python train.py --d_model=512 --n_head=8 --norm_eps=1e-06 --rope_fraction=1.0 --init_std_up=0.0188 --weight_decay=0.081
MLP neurons of a small language model. Each row is named by its layer, matrix (down: output weights) and neuron, and shows model dimensions 341-511. Each number is 128 + 32 x the weight over its row's rms, rounded and kept within 0 to 255. Numbers have three digits each.
A block is one neuron, or neurons of one layer that tend to fire together. After each block is what it responds to, as a language model described it from the Wikipedia text at the highest values.

L6.down76:154115124116170158173108204131147137096065119079136065105169129169145173138171155142151136146075132094096163118104157077131168178131139154076122109101105185068141165116130148150092085122075127156193130145179158127140164132131068080090077126097166122148123128117070105111128063090125119098079169119148083134134139133138098106158129131125130217119102118120141127106126196137095111070183111123116107087108139109135095132087078121143144082113186112165138116115138157083175143133150093183153142095123176114134100197151
L6.down309:129102147143147204182137188122156076163150128140135131131154147095102119080122163118102131087146166168175107135110114100102090153046140105103155111135093169131141084124080139060141144114083088146116068093144073127150127170096103145116142169097148165129137109145116106121096158115173150190109129106090163108175138129117105112134130151068158153078122126043099113096109132106137115082178053067134166166160180146187108141144079173079103121139109131067140118098080157115132136056100169180175122076159195183100105185138
L6.down349:113112136116125047178130133122154122113088113136172095074134111136114105142121060121097112150101098106170142144138212103143170089148127141149133123070155165193065114156074111058140160153150148101126130154124134119116134126143094143137127154088186138097134184121119118076141127124126116156177184118059115144139151083102083093120100085138128157176100093154158109125182201104175117180112128145131147072103153136104195166121161127130127156118135132109170136169149123081159129154120148103156092105074188138196128157191
L6.down628:152207132129198124090125129129062151133058164223148167086112069175091142067126094112116077153106088149144057188125128184151098134143086122095136139142102101117126200067187126149119181112128109062133120128134143094121115114081160133118163138151088167212170064130134086167127075123133134110130148165095165116137105094121160136127119117151159112070136105173106172102126116117129100175170113123093122092131130131140095115111083109103167089127073121183136058132149119120108141059070122117148192163165143125128129153117
L6.down636:144255115072057063143135146122158128118126104124097136161122173081101097150121161109131171102152152211096126135082126091142166158153120144137123173120077146204157162147086134076139096135140097126159159124108160153124128104128097152158140116169097127099100158127163136132140133080117119091130105188155069143126183124185103099102120088158086171129114122094099127116072119096147107160103118147077182068156119175105119091122125142074093120101123125133118086112099153163149144174163149123139152139103090130184108073138
L6.down1407:074131134187124115103176172149173161121132129094151102121124080197118116148115158163158109097222142150121110094140145138134171142145150122137095127101074095123143191089125143086136145213097073159072083099168158079090150152079141124117120126132142117122141181126145142132117108116124147218118163117105138066121126167110226160103153113114155106075107162120140135140163113070069118122122095104172199172134080161195117123141114180166075189196145112102131154044117088127152152139153157167142081122154157154130112148145
L6.down1784:077125116145107090152165243149117034088149132108068125130148123147133152104166127117109135125117174194141102142132142120145162214177162110158181084081114144155172157176149159127065141121155156135149175096139144105152110049135131127163168163159128171086159130138115132133141069082130157160124116065088185135136095127154160168132181120101137129119101163123102140136154139153142161033153101172134150095176150165136113126126135185146121176145166195136061120122090136109137123128129146152091147127112183181125154144098
L6.down2036:120144149137195162104186152115128157126110144058195104058149158060123194142127132127119109098078125126149112097114186194150104167088161101098108127151163119131113151137151142081088077192147145156103193100214087072144093151164084122136121153086175092202138134124058129103118234159152095168168135105190131120169089132091098134151140025119120176149183108113109103099105148104149131102109152180083104148171148114150120135112152139141072146061115138104136144108115094083132129075112195081135108151117146117140160117089
Responds to: Year-initial digit 2. The leading "2" of 21st-century years like 2006, 2011, 2015, after a space, dash or parenthesis in dates and career lists.

L4.down83:112126123094121149129130172124094154165193102139179144149108123060137114116178164102169163171145137119137168110144114164161114110120111125074140148159149096131071171112096108126103079163094125105129134163186146135127157121189110073152152103128166145156170171088085169139119115101165100150182184172144131148135082125099082093109186106112123108098084116117162100088155135102157105146118086169126142132193072137177150148115146145145216132135082075126118120075167109182131165124163144144139165098113131050146102152162
L4.down166:115146084107135129151179135148136180082121156162082105137110105131160134166156100089154151067156125098130102159124137135155149175098134199154144140112120097167131193170119164124148159172054150146086151147163113124124122077097123122148092091117136143087067080123106154142109087119064056156132113077143147088163144062160148116132100076192096120115089132127115064163135074076087087146127072118163137192131116100099147115065149152102140180154136123179053134110151110097151160062053210100175129100117094119141161157064
L4.down483:188122127128082102100063117141099153069091128098166135147134108149149114126143099153120145131121211061109132095181133133089158094130102098133096097119123104140132128192121069143123094072187146109127118107103160115171112128151110093079159152107117178110139136183143123153144096145099032133132121092129125125129128105107096143157128127051123099048086136081185090180159116146168143086145159149128145105104164136142186108171090145128107108115126117140106129133198083148103137088143120143147156066092086138138119116108
L4.down948:149121166141118093142144141111163114144162096101130136122103134128100101102147072124110176146119162140213224099152199149134122126173149216157164118119110133095146153151033095107116157153093184136188103102043107117079132162165114116130151162166150156133104131185098129073125139164158163149100178160099078115036087148087136138121143046117052080105112137117177107140160187176148146097099099118088126113148141137096152126181108137165127117140174106118159092084116138108098132144112151173131090113089139108169164162127
L4.down1276:169169127086088163105135169174121150115181139147136120159092177060136111110182152089162168131160155177137069118100180135216168146153096150081197118152145120095189147181082107187150132157138087117158121114141124124115093116092122115112115103125143114167114162130115119095132151118116102189195136158141130171157071136109105106170151105111083224074082131138135157143183105117068052117169066182107123243110033153152140151104120120118151149122137097133153112158158133111095164146160142123097170124105124144070143113159
L4.down1286:145147059093137139116128173118053080140074102149116137137141119139159181092096095139147096096145189135164082156114122101126147142050107186142166160107124116132077168111103096157148140137137190115117072159119083158108136123136123102107118112112068087103114158152118115104148113077099163128150158148151108157150137094097087058103163129171153159085103167119132117136154132093094088139181157105142102153148116123137139127125118096066091116084133125135149146115151151122130115176092174100157105100081156175148119135131
L4.down1531:148150130137101137150131106176106122144118131148137184129137148129119109139144099129131167081091167190081104149113141126120164127138155145159150089145145153151161184180117053158102178082155123079120124182133177091145104082150173124072138121131138158075109088119080099136108109168117146093082096163121112110125210107125110110131130138178114144131138143138171132146161096113173067151135136132091171154092077184121112180091110109144076183085182102140143120102138156106112170136134029164077143078098114118130092183162
L4.down1620:192138111124136091111171095130143087155090122142129142174153171175152124109205097118164139124101161059126184133142159142126127076131124126111140100139150127143130134110100071089182111138126116099199153177255148130152138109168160096115174111169126136158101134159143150127179156145098089099146114115150128122088167096103065140124153172155166121124096147117104144120123121079119136110117136190090157133077117122135123152121118083088109124123144094134150119133115156115047149143121113157133147124109139174170170114139
Responds to: Paragraph-initial name or year. First token of a new paragraph or line, mostly the subject's first-name piece opening a biography (E-ugene, J-ayden) and the leading 2 of years like 2022.

L3.down480:109170134172144171180102113158097205086100122124108146099155104129181119097118120122105152133188080180082105137113099147195110098162051127145124118083163128131166127128151106146104135147136109104170178074137142114125065105092134179071072122144145163130093131094110071086139081127130195118166111117161103111089122078135127123175146167125182107190125103168176068126139109146159107158142075086084178118167133075137146115115191099205122163120137182136106052172191156126171139196091121125127146101116139132140102101107
Responds to: Scores and relative "which". Digits and dashes inside sports scores or league-table cells (3–2, | 12 | 8 |), and "which" or "what" opening a relative clause, usually after a comma.

L3.down1836:069185091124142158096128184069111125131131120122133102150152152115116141177174129079139114101150134174116195076109156169146146138121108146171162157150088122107106107110158091144162128161147119107134097143066128136105123144122163098136102140100134101095127129084133143079138123138096157133156165126173101133133132135159095178159144140105087085108141095106140125156117140078161162101067102181156063155081114099117157139111061132126131099099097154142182116161100142152105082156133100101098121145159125117111141102100
Responds to: Capitalized word-initial pieces. First capital-letter piece of a word split into tokens, opening a paragraph, heading or parenthesis, such as K in Kashipur or G in Garret.

L4.down20:138190132102146121121089132112163184160067104126178134095143125089086203144182102101088138098129125116101144115152072120144121165111122153142208084092097129122129133143154102115118172137156151169194122065145140160068137142096139168175086155100109142093128106072096064142140087166063166118127142136107151112099111100135137155160077182130129150147063119090101075133095128163140098121070144130145138106136151076123110149074165094152124073053118157066067102124144109156110087148124086144154102101135157059109135162120
L4.down629:154055095138153087135160099167150146117130123130145132075111125134125187124090157165127112161142082125107151121117141150176122102177174155167149155076124140116092133148141128111145150110164116138100128189172143114092152119130164167161181146151152113102084107073114130123114137134109113115128088118144125047152122110113145164134166139139077139125124072124116200107086142139113119130098088142084090132065078169173203127219136108149143125115155097150151177091115081127173079121122153084114115113146110119124146054154
L4.down891:096236126141119190168132158166128120175107068112119119125117079158134135114103156168086150123147128115190132112129177129071151155137081124082174141077150084123131105155112164127143096127108123123147136078228128141139080118051098100124131090146105142136084120138164074106158113097148119095106105150137120083107169111117107086175121121148147116137093100148116155070196073176173105148157105093106100128163164106134144143150083111097155140102130156152111100161126110188153164066134116164123134107062151188111132175143
L4.down1037:138167038130137159098116149116096090118149142096152141198166162091135172156088062078094118119135149166145175095093119142124098178166124103103185122134169081093130198157102122096101073109129093112132117116135178079131091121156120130143143096152101184118124103167120171131116163105101108165119121199148106165109127064103110090143121173108117156107122176126119128124142113144116102115165093165142136103136142151177123134068130158127116061166123101142097089111118107151151066138104093126116156120120141170124140147108
L4.down1457:199153129095075138117105134064129165152155114161133195070094139081097114104127105159138159157104146156128151119186144136067153140142152154106124122143156119137144107161103092141179115190150094109173140130114093140127123143149128103136205133151113083150153144082127089160125115129113146119131131128088109154082115163119144121134160122147064199096111194161167173186135170088141063170143134154061076119122108159113121136072143104159124134110102097114164105090129075177157135112167075193117111070134106154109087138117
L4.down1581:131157082156116088132097130182113122132125103123091109146144163079180166150144184090086111140105140162144104098138122184077127138124078117114138163154063136142170178154083112116135155143129078093200147114193134139155138053125089144082095073195132121131164167126157131182105129126120131161101193140134111118112126089099138167134103061144087142142101144160085117130125184169136104111133142126046159144128083123122098175108121152191080146077099134097066111121137134118164149129130126113103096102130152176134115115137
L4.down1611:110133135115078135155092193128112133141190110114203138122089093116080109149169092078147082140129156061103175131079144133085071107166161103199155142149087122090124119134134156154171184121127098147194083111229157128086088097143097119156135154224178179081179181140118094138059121135114125119117167084170122143107098131097127149119059107147099106105083151118139151121162108154127172137127155215132102102121107102146171122076122108124097095132114129099083073072145152129106108136122147136131132147123095115139129124134
L4.down1854:137175114162084125121151143192138134080158141212165126168128103132095128147152137116136064155115150138148148136152170131071181118116132144161172143138138100101160160087159172095103116164058160131145063148197087087130108101136080192143132119117117075141186105141140110113133097143182139097154166124098130055170150144156084106088167136134168103145091168181088132086086105200172124202117108071156128148147209121094143093135157121112224118132138120150120093136123121122122160114123103176116132109126112099161130114119
Responds to: Sports table stat cells. Space tokens opening a numeric cell in pipe-delimited sports standings, mostly the losses column after wins and draws (| 4 | 4 | 4); weaker on mid-sentence function words like of, what, as.

L6.down308:119176169124143090128118115102111148170173140117155125142181135118152156153149100139092127141104155139129104075090143113125105132126199076076150109158154147151108113108140117156132114173152147156216136111045132102118128105102172102132105191142110121123118182155069189181110085140136082170111127156151121199119099165094153114182085114095175135121128148095129142095122113159162146128162072139087046123152196130141144103186106171155171100162119162107137146106063142086146153135101083142129126148114143127145109135116
L6.down409:187158125094102115080146162166154121110122156146133149100176150112150162159129153174131113166067139118105130048124122053123113126116170142169186120098160111131152099160126105169111133145136185193131083096063099107069136117141143155100116090149160174096112129161114133130132078044106123134137134127106156079120119102127134105145170138152105117139145132147146178116133140139136058107144146137155092100050206083153190094146119152123129143115177119111120104149166117092120176121066223171149143090107168174112099154113
L6.down677:189129148133135171140139142107165126102157131139156136132159124078111155125159169147097145149121077111129140116151114105135113095108159102167119090127230158139126106098081113174126168137149127179135157072229115125139117127127143109068124071178152120106117130150127115126106073141132111111094108142103171079155117188118053067154147173155101091118154115178107150141165124129092107148148149072173116134087131092122119105145143107159192096126106059118149101132119058127119119127158082215138139114153051106120108103156
L6.down823:126131151150142135096169106140088087114145176076116161101114161113147088147164116156154158116101129103143122074097139113135146115131145129153085158099165111131094074133106153070182105150141218146141123123133129158073181104124177141160121101138084152110088121109125099079105150167126137156185143143103118134206159149102113150113116138148141109070118162081153122155110148080061141120103151118133112128134200125111121125148096134079126189137123187075082125097131080119136144136085149103127164067118147132119172156096
L6.down1241:117147115102110145094155167150138157127146141132214114086130124122082188175093126124117128177135074149148074127163153151124161124170143164141090114101092120152173079158145150145182113108077114089140160119124102150102143081120086144151102192087139119142190085138102185121171108125151138144188090203159102142207118178095129158098122133111116120131127144143138174144128161141107147156152138156142136085134111061129142181169163180167137153117154161138106126158144112087127154154086149176117116122145142183155125163161
L6.down1246:150102153134124142138104098112181149118133157093133127102124161071113097166117105096151076137173156090167143183131140160080130148073168126146079140171140152111106112139119160150150117082175134091169066106049167069137188136104108110107105071143159126060113064114095189112151067112155070121145111189131113157119137156141142124127147128097095154089098117149094151121080139123107103125113103145094093067160123175116144115111130163133146119099187079095111199123107117128082178147076071162134098127131141158122175126112
L6.down1409:137070208166091126136134126133104065148134154132145084111044147072146135091127092061154123139159071114132129134213179189034130050132142097156156137117088137114108169134162175179153125106098136127113092182142034093160089118210113118138099140139124089108132133175127149100176097082116168092165118148167092027184066147090130154144189138184159166121074072170112109164159152073132081101164132162145130094128165137126135184087111116132067162103100081087139063107114121151086143105144144107073086075139137134133133152118
L6.down1736:093122076141068163139135150141146113150161182114104159138106146159089121170129129139136161071130172174172102110168134172153115106131146173114105106100168107092195093075127104143128137134134089114145140126160122165151144052108147100172155153087083178146168169198126116145123105111086153137149116098187132090083156173122047125105148115112090124162175120151133122173165116120148083099164092100099110127205166141047192093124131133093169129146082114101136088126100113206142116155135109149107113105130076075133162140171
Responds to: Separators inside numbers. Mostly thousands-separator commas between digits (11,000, 6,685), plus time colons (1:47), decimals (20.65) and colons or spaces before numbers or lists.